config.toml
vocab_size = 512
norm_eps = 1e-06
positions = "learned"
qk_norm = false
tie_embeddings = true
optimizer = "muon_variant"
steps = 6366
dataset = "wikipedia_en"
MLP neurons of a small language model. Each row is named by its layer, matrix (up: input weights) and neuron, and shows model dimensions 64-159. Each number is 128 + 24 x the weight over its row's rms, rounded and kept within 0 to 255. Numbers have three digits each.
After each neuron's rows, "fires after" lists the tokens most often just before its 100 highest values on Wikipedia text that the model never trained on.

L4.up1018:135106150132149138128095063142144133164136121141114155144177160106144146075162152117160092123150085081135102124122160107096139128165127138130129123146141103091135103125149104125108116151152168123130114149123120105103118097129099124132086134099097110136149165160140127160170095103135125117
fires after: "t", "el", "ou", "ig", "ot", "ab"

L5.up294:114124132122134116088142185079166106133124111150107099102113121095181143128136085116138129102148153142112104087115186106078114121135137117105129163148086129118106137070119097163116120114147143069108112084137165142126088115140133159121124130094116167147121174109130105109135126122119136097
fires after: " R", "r", "l", "b", "or", " b"

L5.up865:088081094120151140113123146140116122121167146102138101146142141084111120127136131131130110124117153115125185098125165125159109143111115105095137081107169170115129055124132140131104141137117124120108174128163084164111118096105128132102175086142164146153124141080095139121147081177159107123
fires after: "i", "a", "e", "u"

L4.up732:106112142123127149112115108119112096131105125143083150132145105142133120119134146138115149149086147103134158125156146175130123147144133169099140117124085171141117155109147104132151105103103127162112136178123128162090168146129115091133117122166135167126091133118082119161145125125125150123
fires after: "t", "f", "at", "d", "n"

L4.up775:131131130169141135119043102138078125148113138145088122155120179138113130156137096163139169134114147136145113141122134116141147093138083151142114156110139182126128113150158155103135157124119103101126145152101086102162102114078073083145128085125136109151160148127097093147164111142101129147
fires after: "ep", "v", "ar", "m"

L4.up605:132092179119138114130079119095134117119193118119153118116131094153082108132102129077133087113132074131103111112099153142123110113141127097127106141160161082149136127101129126162128150132143138143109166057172096141147159082179136087089084120120117116153117150112127122144087127087104113132
fires after: " com", "om", "er", "le", "im"

L5.up764:132160193132137109123101136097108133104139109145124121141111148144098137113132143087125161136128059132137118177120140146119111114086120098078118117109130126107120158133093133140115156150131130157117089107111145110112115100107162137095129108192186109138110117109098140194131132117108126127
fires after: "op", " p", "ak", " P", "p", "ong"

L4.up671:094088101155174122158131117101149083156096113151094147172175080152106164105139136126101135094113107122155175116129176156140067135127131105185158139113130128121129134117189117137127130150092160115100086105136160080106116119107092131142137117126092163126087156151114130136126131131117109170
fires after: " F", "h", "l", " P", "a", " th"

L4.up560:100152135122139147091159122128149087137083142125108112136102097149106102145134143101108120106159112116158139107128103096118103115170166112143125124139106166157137135156102111138114134130156151123134124082128136147109156144153152152139122144113158151170152094099119117136145149102112094132
fires after: " p", "p", " P", "ep", "g", "n"

L4.up829:147153122117113122118091122114127089132121168142110127146119180131100112108121125151126101137123082105181115115123125151076128132084123162154109145104152122155086098102103113156142161108139131139118125107123087153158094127132123136141130098092094107127151150161144125178178137132136109145
fires after: " ", "w", "v", " be", "y", "2"

L5.up639:141106164156123105123111101155120126167144108100112127161157130149140128073141084137185098170146119090120126122122121120114159166143111115111153151120118137107136174108161159140171162113112140115108161149107138128096114145121130125100157076126123119155105110100083132128096159114130122152
fires after: "e", "o", "i", " R", "a"

L4.up106:105173114142114082084199138098143102110135152106130105144094076110130133112151124167139108142147119113104107105101129122108128102148150156127128139162088158158126166125132098175083130109120151165141085164059116147152126098119098145166093130143159144092133138123116154139137131094130126167
fires after: " e", "p", " o", " R", "o", "e"

L4.up848:094162105140154056102138100138146157105073104121142140084142156121104159122128132107142131138108051133135125145127154099107140169128074110131139142090115146124114140135133167122114153123117112118110094120106146147109166104126120084090134119107149132127117139116160143117120171155075158172
fires after: "p", " l", "s", "H", "c"

L5.up528:145128090104208112121148133169124128136120116132160121114078091124121114176168131123100112168162100103118122160117167169130143124147126147105155097100133102149135137108140133124106137137104122132160127154154110122145114140113102131129108068137182164117120134118151165152129104153062126111
fires after: "e", " e", " de", "l", ",", "le"

L4.up520:133120125128132125112110132156118117120138142145133105068113136134122141098152109083092139134163121133130112131096167114130151105078077171143105105155181145175148082110100110152139142116159086062130154136095174131142112129113135147149123140133175154108139114135162135143145139098160128125
fires after: "or", "ou", "as", " the", " to", "an"

L5.up481:178143116162176116119110141121119104147085112156125073155155152136141136166117107170130119111132134156137120119115113146144082128145092102148147113142065120116099155138113146100168125148133120095144155105101077149145141104118140134118083140111095157112140128131096131169134116129112136117
fires after: "g", "ar", "ric", "s", "ov", "m"

L4.up338:134102078162112097134148120129132124118128107174128143109102145124133089119118124146106149149146096156124102104123113121151194120188107133125142129129122074139171136089129119103123134070189130116129122147149115108111133104166111142125130144127190075145103155116125095120127148121109167112
fires after: "ep", " c", " d", " C", "n", "on"

L4.up583:134161130146142168153107126108130141078085168110146109088144103138132134123061144155138122151121081113140093114116125172112111080121176107122086114148119128132097125143137115133124155179117157120094105146111132095142128130173132124136110114117126104123153128090110088153126107115136139136
fires after: "ear", "w", "j", "if", "ay", "ich"

L4.up27:112115133147124148117129096114130113118128086126150109104105097107132076150137138135113068110131098144098119147138174162135156117145164152114128149162145043116127119122097132131172100141125131131159157126142134155168142172151093117178157105140153147146149119141141159102109092141070090150
fires after: "l", "g", "r", " n", " m"

L5.up482:142107118103114111131096135077109083111161138145113160150148157125114139155163121140075179134174142134098159107054144156103126139121175123125123170075172118094076110108136114142129115120120106151089111132107131084087141106125126131123119153160150165126143163119107099140105176115106112112
fires after: " A", " F", " L", " M", " P"

L4.up872:125156115145156144101150133130113117093083136110179162081169107161167117094110150106094112078149163096173081118109158137115111106082175118147127098135107185117127094149130088136111107121105136149148136148151147159108148154161142124114124143147121140144123116121152145100140143143117128114
fires after: "n", " ", "in", "an", "ay", "on"

L5.up61:135147090098098130074155088149135122106139171106127110096120098133138136112168145126120110146105122120150131138137102128114143081136150128144097141120132130167143099141183115146113089163085119109134180120137104142108107161147156162086173135108113139132103169147152122108129139147083117140
fires after: " M", " \"", " m", " t", "t", " a"

L4.up857:163119139135159131108137097095137131124113124122104098122124134074112142111117136110075155122096132124119099059136104137150108137111147098122122129171131082125091121102146119119138120115081088121118106126135132138141133145144100131140096148089114072102144110138165101156124150153147160125
fires after: " M", "f", "ig", "v", " S"

L5.up663:097108113140127104106130164135137065110142140139098110165120153140158076164162145140098160146109151163129107110102143137150109106148152099117129196122167109136145095131146096093130152150101141138121112155143156092128132137112119138092115139118127144124131136107121120158110165103175096134
fires after: " E", " S", " M", " N", " P", " J"

L4.up233:143093139158121169114099131158100158158153107157108102149112100169093135119130128153140135100093086104096056141112137143124123080147093119080108092142143106131147138109126125093112172156162130101179142133138116151118121105120145125156156137129119126118149143140088123121095103139126130126
fires after: " in", " W", " Un", " w", " In", "it"

L5.up377:117112069110137084120147171156080137116091146182138168130170137099086112130143131106120134126128120134150134078149106148164128100117107143147145131137123130146150164147152108088071113121095121106137118168117125140126116126126089133145147127100119137174176140106110138120094086080135117123
fires after: "c", "ac", "en", "in", "ec"

L4.up266:172114128115131168130119156137137121124099144146153122151129138116113121119175107120097127124121134157114100141155182091130136146123132120135123131163167169132143170179119112080138118147147167083101098134142131160135194153122110161118141138140135168111111130123081075078125175141160112163
fires after: "-", "e", "er", "re"

L4.up1010:109161101100134106097181162120129106130109128172116090132126121085098134158079177104089071134124117137085150099111136137130104155158098128101120141087127156155071127145159137094122104117111162103124120096105120140100141127083127136123155123167107185163140128137112161156138143119133073143
fires after: "p", "c", " a", " A"

L5.up762:097137103198117094103099094144145147121106105134129129148162147119142079131135136091141133136147121152090150120144154092099105141111100154132166107108166115121112106146117144142091178107164120136110143142094145128171146113133113111159102140200124181103100133096176116159126143107147121105
fires after: " his", " to", " the", "ore", "ain"

L4.up909:148108090134113100164134146102086127119163136153117107137102131145074108155139084123144151120127126128135142106165103114127121111080089127114143132133107142125164101105125117130115162139136121166091140115102125149084143124127150195111148140186153124168139132105143124098111106131127130172
fires after: "e", " S", "a", " pro", " s", " in"

L5.up884:095150097140111146129119139137069121140124120132150151133159120135106146134202086120123079145112123145113135078125104130144158139097107135129159154127094132106101095117135139118193160171107079097119113149112127096126190175117108122129155113115124136141127122108163114079139095117139140088
fires after: " A", "if", "i", "re", "a", "r"

L5.up699:108109127101163105141145116129135091181103137168156105085162131130112113151110157135146081142125152131113164146170143142126125113184148132121139174155127128142131121080108141163142093155117114144070102116107120129147133171133130100155099144129116143097125126123110141154135132132104104108
fires after: "er", "d", " D", "k", "all", " V"

L5.up520:095134123079146163103168163149138088114114111169130093109098159130160168127129142136108165097101166088147131093081125153129147134127131156130158171128116125110131085128124094141098114182143134141111153106119114143122110155168162153048127132103108117141121179088110163139106100149118137130
fires after: " F", "f", "c", " ex", " C", "g"

L5.up507:153152131161109124148119079102120123101126095112161121144096124111125134163136114160131129129152143147122104111120082150139117136122155128169156140151136181132102119153116164130147077144114092103117098139134109102079148136164083136093133108124132139129135143108131119140145105136109105178
fires after: "p", "a", "t", "le", "b"

L4.up974:136093103164146124140141107163145142128154168134125136187149067112106127149122130130140127176124090077126122131115131155112126167142126147176127115179137116160162136119182127163125090119184136068094129132140126149121100098170155146131149088143149101130139135104111103124101116105137084162
fires after: "e", "ist", "ur", "o", "i"

L5.up348:128149146117149132127140165161104134144095126147120079173116204137131116110160128146151161137173154161153114131132163096163148146133095136131132089109117109103125146131150103127088131151128157107134133138114070183104091130122104130127110135117134183164137143129123153104159128110127143091
fires after: "en", "c", "ub", "2", "i", "p"

L4.up237:140101130110099131139131107134103139106154134055164092105110122118122144156143163133119155135184110133149147118113157105154130106132104103093159138101126100141147098140152071116114137135085164079116106131165120121138154155110119111125110134129140185121096171128133102111147118131111108092
fires after: " de", "e", "le", "if", "f", "al"

L5.up4:156114122125140122161120129079122113148101123153138113138128116100168078086090144100150072133099110126119168153124146135114113150143188143113170123120147109116170146093122151158155151166122104103178169117128153109145153150114079097105093204117142158123109109112129129141106174128079139110
fires after: "d", "k", "ed", "ing", "art"

L5.up453:126123117152140118107120156084069124123114150117102077141143075183157095104157141179091123064171136142137164104153103116114142074149140170137096153185117120129113121146133120096153101109139124168129098123119108129149108145120138140174121109164145143142137134152137139106126141140104125124
fires after: " I", " g", " d", "r", "f", "g"

L4.up173:154161129170136099113130175124177151160112144109147104145151170127096169161120114115112072172190113150148123114118149155156118104151121099141158093133129094109111121123132139155121088104155132129133110135103119125166108105137113127092095138118158123212143092153172123102169151138097136140
fires after: "og", "at", "p", "s", "om", "it"

L4.up534:142123118111118138183156134166167137115127125140094133130128113160139142110120128112133145137053125126111128147213085150119156142145166150120141146134138150165142111134085169117116093142130102165112118141140127150146141129110172162136162089111159154108111117109124120109115118130112128123
fires after: "ist", "est", "p", "u", "ct", "ost"

L4.up234:108136135140152136060121120144135091128134123152088116095135133152158131095109130143150136102108092118182135112091145150097120111104108174100153122146151139099132132172110137121146167150085144133121133120126100130133121114162095130117097140132105125132111151102108084135081124145187074080
fires after: " ", "n", "h", "f", " P", " F"

L4.up995:118136090106147098183119123146118135188124116103161120150105172171138118145133172156157121131165074123119115158111155123097123130159097138156073125109139111135113148113067085122099148151144169119121157103113141143102135099146121137121128108185136114132124154145087122167106121123132124145
fires after: "y", "ak", "ow", " to", "s", "p"

L4.up331:114118114104145088104138129127107126132109074155204143122140168111144133167215113077126120093112128124131092103153114129191150122107154105123135146119136155149106132112151087179157105112121134131122116158150119099122144124149143120116143153120097113135165040120127128125148098114106124138
fires after: "r", " D", "u", "t", "n"

L5.up211:096151165138126110126109159078126136127123105100117156095155112139154137087115124148115177100144089135107149085118146137075146135139146060087133207133137183097109100156129107123151130136177137159110110151129142106142185147060133183146148146127150130140135124124123072128140143156126144105
fires after: "p", " P", " st", " re", "all", "t"

L4.up731:100144136138140117133137139137138101130167128111126101131102141093119148134084174163147125058127102126117143097100116121129129177145081131116118086144138132104112124126128144147131147130173150152113113151117138138133112114110102111124122130114147130119131095102143123130144135084149161128
fires after: " be", "t", " v", " to", "art"

L4.up212:147111095134145149124087112121114118126154138140121130198108145149140115112149140109133153127109121136099120124132117137140109162114104148149161107133135143095146132098115167127151107130161117125127147132117148145127126133187121160157154168136091121139174106139144089151102127058121130139
fires after: "n", "en", "s", "t", " In", "ec"

L5.up862:104150088113178098126131125176111088146164082124154136158105104142101149117192121150125082160137120079111105087159117103107139112116142152100148143165109169131102113156154122147119175121151144181127126127155147159129113082106138119134127117093147158125102114143115125142111167112110167131
fires after: " W", " C", "ro", "o", " G"

L5.up647:163140116169094113159099094083124132125111150117130097111162138156127111138119171122124108095130105116139132099108147130127111086145138137117109124097120122159152129162161071088129120165079129138090143143158104111104124168141105121078140119143126111162098091142128103182139147119149103173
fires after: " m", " w", "w", "/", " v", " t"

L4.up889:136120131157131120100148107129128120119113131154155129132122116145121117094101135109108128117121104127104145175136076151166106099139103107112154114167094113135134169141140133110142068120140106118130143128144180133078124133098112157113118143119122154118143154119186108167143119132118128149
fires after: "b", "en", "iv", "c", "ver"

L4.up143:123124140128152165101133125122189117135111127133140131120153068134148124138124152122130137110087145127095122109105131077156135094138111098071120112121141120095116119137109097172100098153141131126155082128159111119129119110076105131091089128148161104148120108115152128119129129149145081130
fires after: "he", "f", "im", "y"

L5.up198:161110155179116145127133131146152163140136177136133133112150130136125154116125154125123139129096164108143107105121100097118089091136117135114131122132137089129137112152110148133090136159123125134132140134131138178085155136124167129117106180146087147152108157130124157163124103119093104072
fires after: " in", "ust", " In", " pl", "le"

L5.up866:120098126157144135137143147119087088124099158135120124101145135165143161141116128135142088098145123103123113105104144136076106109160161110140160105114152154108114121146099150140102134165130124136123120110150168155115100165130156103153122180139145127105120116075113153098128143107099092097
fires after: " |", "p", "ep", "ore"

L4.up951:120125137136149183131131156163132128161141109149125152145157087122172104110144117093118082180141117114126093123104147113098136097119130123104123127130107139151125120147135105161108053151146142127130048172101141156163126126129055124091157115138132123178146131169150130151091095168144151094
fires after: "n", "t", "ot", " an", "igh", "f"

L4.up715:160140158170207163165085105139092127155088099198153163138124123121112117143109139071103126157111160190141118106131078113162148097115122092106153115159110128153130108121119107089113125161132095109122120105094129140104161130111113104125109134125118169171129124139124085140144138132095120129
fires after: "p", " th", "h", "s", "up", "m"

L4.up661:129135157162118122145111178116134099106173129111095104122136121167103166165091164134127100117122084117136157087077152123129152113124077173163134142146128108091088128122092126139095176134119129128121084123133117119147159114069106095150110134128145066100091151120142112154113115133117193105
fires after: "us", "p", " se", "t", "ud"

L5.up361:167125100154175097126134142154111111167130133148112133142108112129123115084133122097098147135126161122159102111129130111123088161106110103066210142150147119147120111096149112192111123101153125092125119174158138160135140121122178111087130155127168120091132112154135115135121171028136121115
fires after: "e", "er", " of", " S", "i", "d"

L4.up694:188148114144135103135143106136143123097118121173158068118105153141134152103120093136109119134112156148124140143101139148135135128128133135105118086123112125086150142134140125106144125141099129136098147107150176141142129101106131174129135114098151129169121114109091143150116117127140116115
fires after: "r", "er", "i", "ar", "g", "n"

L4.up358:120119139166153121104123109103143112156134122159116123142181127112155129086147098158162123148141118127160082100124101134144132133169133140163124159104158106112127164206082156145091125142126085086103081080102141135073173169144110110124143154130116115092158135127129110128116140140136121066
fires after: " m", "all", " b", " a", " M"

L5.up894:149155152168127137147151138107121136115112114142106160122121090137085108093120063140150131096085100106141175177119117124132134125154103155123098178124143128133199102170124126137128128114122135066140142136108146146098153120139159138133130178128136118162126159188119100102126116110098169095
fires after: " the", " The", "c", "i", " s"

L4.up18:123109102130138089118134133085131106144132127112095074187098115125158129111149174125147104134175125119115181133106131119108125139096130133099080130092111126097093122168133168120127114119121111098144140164120144132147194156118138113150146132188150133111149118115152110113118124135110094132
fires after: "o", " Y", " to", "ro", " w", "or"

L5.up697:146126118120122115099135087111151132107130131132107140081123163131147143123122194129122156105078139130134118130105153123145142108166144093091134131187108115133116054112155077118096119126125125081116130154118144127100139143137089149099102121125127148148160102108113124165118113110131199110
fires after: "v", "ov", " F", "er", "f", "ation"

L5.up63:149145129125147174151131154130156142149128122131132100118136169079060128083118112143102109131083150114087132130158096138144105121125093128113135111081148129179111139136118123150109135128151131122097128126108129130139142135109154157154163087130136156125124101120100133156128114129083133085
fires after: " ", "t", "on", "ol", "ter", "ent"

L4.up87:111143139135144101122129157141171091149182120176144151116124100137076147103110131127123136115126130117135127128146140158139129138149139103140137125126166150113095121131172122119081145143095105123153123099135152121077110154141083090092167132121136102131132152157106136083101150133133179082
fires after: "a", "b", "l", "L"

L4.up393:175139177134117099111153129072169112134138164092145086155134136136121168121156141095146141107113096139167137176083132152141157079142089124141129134083140101129136154134110106145138153121173118116126127092133107159115169123153132092108163139106104121150122133130129108116150161139152108139
fires after: "y", "om", "ub", " com", "s", " s"

L5.up935:180127180150138118088148112149109122098062106157158097154116122166108070136148141121136110139129157124126166120087115103147138127112122107101122081130173138127122122134087155122103138097166114115096115132142108137148108122097116101131157135112156153131122107163119144093108089154120138117
fires after: "r", " v", " ", " T", "em", "es"

L4.up509:113146127135091167101127140130132133139123151078126116111101140124083113138120115112092136120148099138154132158166112198171191117137125144155152124097112120139113121115094119139148086198144135109125138099095110141119093103131093089112111168138086085146110101141177132111173152125139124154
fires after: "p", "ub", " ex", "om", "s", "m"

L4.up384:092142113139110155127100090127098086157149076192117156128134132154130148120096125103136112203074140127104148161163124106101146103119108171103154121108135131093120097123132167130186107136161123094131156128152131100150117126165094095111141140102161117131150145172126173128136143116207108112
fires after: "k", "y", "r", " A", "ra", " B"

L4.up615:134156122152141131142150156134132149134158140150152123124100160119141150120117128108128072156102145147151136140091124120140181142109127096172134148121089179147117075135134104112111113122120102141146118142079116170078161130110156136093126128139141162166075079101149140091132132127136118145
fires after: "us", "ol", "j", "a", "s", " s"

L4.up419:118100123134112150123134103131108107124123162130105131192142134170088091149138110140100101129150092112182137094145149106136138094123123144121086117142099134149135157142140122141122063144096156115129144110099137158156168120131128108108117096147153126131141120115099101127134110110121178144
fires after: "c", "n", "art", "ear", "ip", "at"

L5.up316:141120123126133073123107093147115110141156167132147143112135133113098166126199093129118165079169129094096132164094157155112124102129111098125140102144177137170133136122113144147118113152110182102126125135174111154149116155130135124104143136155113116162103129122095134129150071133137123165
fires after: "e", "ver", "u", "w", "an", "ec"

L5.up164:140132100149123112089108145123132147174121164153167157144086093130148103123130153140111125134151151105121129134163114128121149136103142107134110150156141151143076116128131092150131176129152113136126122147152179153138124110110126117087100097119163125098103172100120114135138103102094133114
fires after: "ct", " St", " W", " R", "o", "t"

L5.up572:099151118106109119180175097125126125145145176090143138141101138091154140131158046073108171103101129126115087161107124115098128122163122131165153121148110159130094120132118130151156108106167128097131161141179104121134160089129100181111104119151146092130098167117098073137145100118095123144
fires after: "t", "p", "u", "ur", "et", "at"

L4.up929:096121137152167093111183122120109142097133147121138138118112112139123117141155121103103117154126114128124129103149164109092128152150096169141153150154123106083076127139100168140136167092115178143125142128126166130134069071131108129131131120170139160127125142069108171124137113154150111093
fires after: " a", "a", " ", "ro", " to"

L5.up727:131088153096128116059096109117086128144120076132110109159143135102089133098182147145131183151168128144114128092160125133139143131130108119124127147062132105114131145161132159091118156119115099113144097148152079134139124123131130143152088168117160104079110147123111108143141151126081085110
fires after: " the", "e", " C", "o", "al", "-"

L4.up564:146119136124129127117131123172119118119172115162143144148168129084132129129159149128127062135119086097126133129143087145085130087097054140143154092117125091141154123126134133193162108143140138106141133145156116101106157106175128130132156163107139109127127138120153137140112092166122130125
fires after: "e", "y", "o", " ", " be", "'s"

L5.up801:108155102158091124091207126107137105068144147144110148118157138188120157110139131151132096143126125118099125157093125129118146104132090134092120116117151124160117133129154106127104120121108144104131176140085096159148108130095143145099147166159145145160158128120124159121142100166144084115
fires after: " ", " A", "r", " a", " ("

L5.up69:113097153109116149112133129158157111107112166165116126111105121165140094129092161137121147097097155132069085113051104132105131140138098087110147156118115141150125085102152115157124173097103142118155156111109154109158128142104137126114084078122128132150135115179165138156105166138108123111
fires after: " T", " P", " M", " K", " G", "am"

L5.up158:139136114124148103090121146142109118152115125115135122105161156109121103167106128160109100115128119118139083165089140113146129138137168092119134076147113111092167117148108174134095183117099132156131180126135123140139099134186148095097113137167189158125095099107105133117147149148100176147
fires after: "c", " n", "on", "id", "n", "ar"

L5.up445:118112126144148119085154164115124123127152150098117099153140131066121151122111097091092096101109154145174142115139122185140116155142104134148168166129133123130123143089170140133125124104158156131137120150151125128062135114121125137100142134140080112096125157150135105153124128115118089111
fires after: "e", "ch", "re", " F", "f", "i"

L4.up876:144139093140158145129142117143118082173086122163150111129133124148102132132120118106128113140151111166164128152146125148144082126153132123130137070102131170115120123130148148092109141144093140130100094152136122146119125099122086130128145128118163132144146140149128093138148117109108128092
fires after: "g", "i", "k", "le", "c", "ec"

L5.up109:119109102111165145123120094103135136104145087148147132116121121153120137111153147164136121136098129136110118102100169135127144159124132132122124130142114142117121064123131151121142144158086124124138120107104126166132154065105102103125122176167188184138161160090131152124162129128099145140
fires after: " al", "ec", "ro", " ", "ol", "el"

L4.up24:077134119123124127109122126139172121149141125139139120174117135126108186119135093136108185157153183139158118136103116118129135110141184196072164117158108120110122133071119106127153106138111127120157141087139143096133086074151153150106108099083094122126111121125120138120163091157130140142
fires after: ",", " F", " J", "r", "l", "ct"

L5.up731:117157136121147143119094096127106128150196085104107133136140145133107119133099183149141101177117122117143099114150137166132149118096113123106155119132163105136107155143123088147111114136155115110077105164066182090161133138120120123115151137131135097153094082092129100114147125132098145110
fires after: "t", "ent", "ust", "our", "er"

L4.up162:146156148135139130081156139165129118113086111114126104136133153117079156130133108134161112118118102082159183142113111171193120139109123125104138134144114135119146110146083114113114120177134108092103148166124089122146126156120157146151122144128146100124093091138086140143169086145168156087
fires after: "c", "ri", "ec", "s", "i", "ess"

L4.up611:183124094155147100109119116116131103119112126109118118141145094106119149101158126162138122135162093141109108173126167124126091158145173117118113141097131190095139114127154158129106113097091169152130153150122137144156134109134104123127120141133095135144129172124147141141118117117110126120
fires after: "or", "p", " for", "-", "o"

L4.up440:144123117104139095135135087107112154146112160158098166145124175153114130119151148123120111120117109141110146092175136109122113090116123108142136146133157104120090123088100104142143128144120139157127122118178144116164095100120132176130093111106120145119110140085119129169109069112112095151
fires after: " G", " T", " F", "t", "o", " g"

L4.up947:130114103114135158115101137153097108132111115147138113157176150127131120136139113127149150130105145127146128180143148122146124141128093117208083136118136158111053142153135120146153077156167100055131109125119073135168109133140172162112141176110121102075150124112121149156110172133135114121
fires after: "er", "v", "all"

L5.up753:137105128137166114132131112117142159123146131124119130162153134162131131131155102103125141074129121130130149139126121115155124159131115116106146120151171115148119170196104093065101131117136131122130132129119120132114071155086152157123136119106123167098153069090106133107122121196132157121
fires after: "in", "r", "l", "ar", "em"

L4.up924:133090103142155117146146107127153139134108064126175137165122159100148091102107121117091123117121148132072113101151140142135122144111157138138119125081167175160143143119142144133150124152116151168107097150137121169104139117108102129141172135169108134119139122114121109147156113112122066173
fires after: "an", "a", "u", "in", "t", "z"

L4.up582:116139139073123104125093135143149130121139108133151114104110119119139142124163153163125096136103149116137105098131125108129110156125121123126177112095136128134129109122139118113132159136142106135166126154139156129128173167124075092123135147114139138111159125138158132139113140137143125133
fires after: " e", "e", "on", " h", " l", " n"

L4.up490:156163142125164123122124120162117126160188134106099095095121138104102159091060132120106112111155106138132112144098162136119144146075158173138120142094087129164113109147161129167110149144097169133143140152131169155132097156075124124102112134148116106149194143130114118179137128146108135147
fires after: " m", "v", " to", " le", " n", "2"

L5.up251:136140140155119138135131137103112134100112123136130151126136143086123127150161104119125130155118087127143134118097138110135148151097108141148142161165100098134107138071142097124132129165106119117104093150142115126150120124148177120110137136158153121155109135152096176156108131108095130105
fires after: "op", " s", "p", " p", "m", " v"

L4.up750:118172158132120082112132139110120103112168142102127103105115087086106157156137136148132108112170150117102132141170134110140148096093128122066163130152152082119145132140136119134127098120129214087170159142150129145151134127161129114090127126121145083164151126180106154114096160139105185144
fires after: "i", " \"", "u", "a", "e", " to"

L4.up791:110147126121134140062132138120150129123132125170129099124154125140174114098138132094088112155122108132121101125124160113094143136177149119125138092095116120078160095103125142084103156126119137104124164144158114107117132088109118133138151127153113102131150161134101127144132163134118179150
fires after: " c", "ou", "as", "om", " m", " C"

L5.up1014:150178127110139123129156081089123138153149112117110096123154125150117166088093132136109112108155136137156123143104115173128150185147118129097111109145127188084164131141120179161112086170186144106134119152135159093133164142107133120161143085152154151140157122126161147083127140137136113105
fires after: " ", " v", "t", "ur", " V", " r"

L5.up318:115117102156117188063055101112124113133116127117138114129103126163140110067138111141087143106117149125135140110125101138139126144120133144154140112149098128112090165144155142118144146145145120107108096124134145115121147082093094126130155152177090117129136135139139110136091197101131146092
fires after: "n", "v", "ar", "f", "an", "s"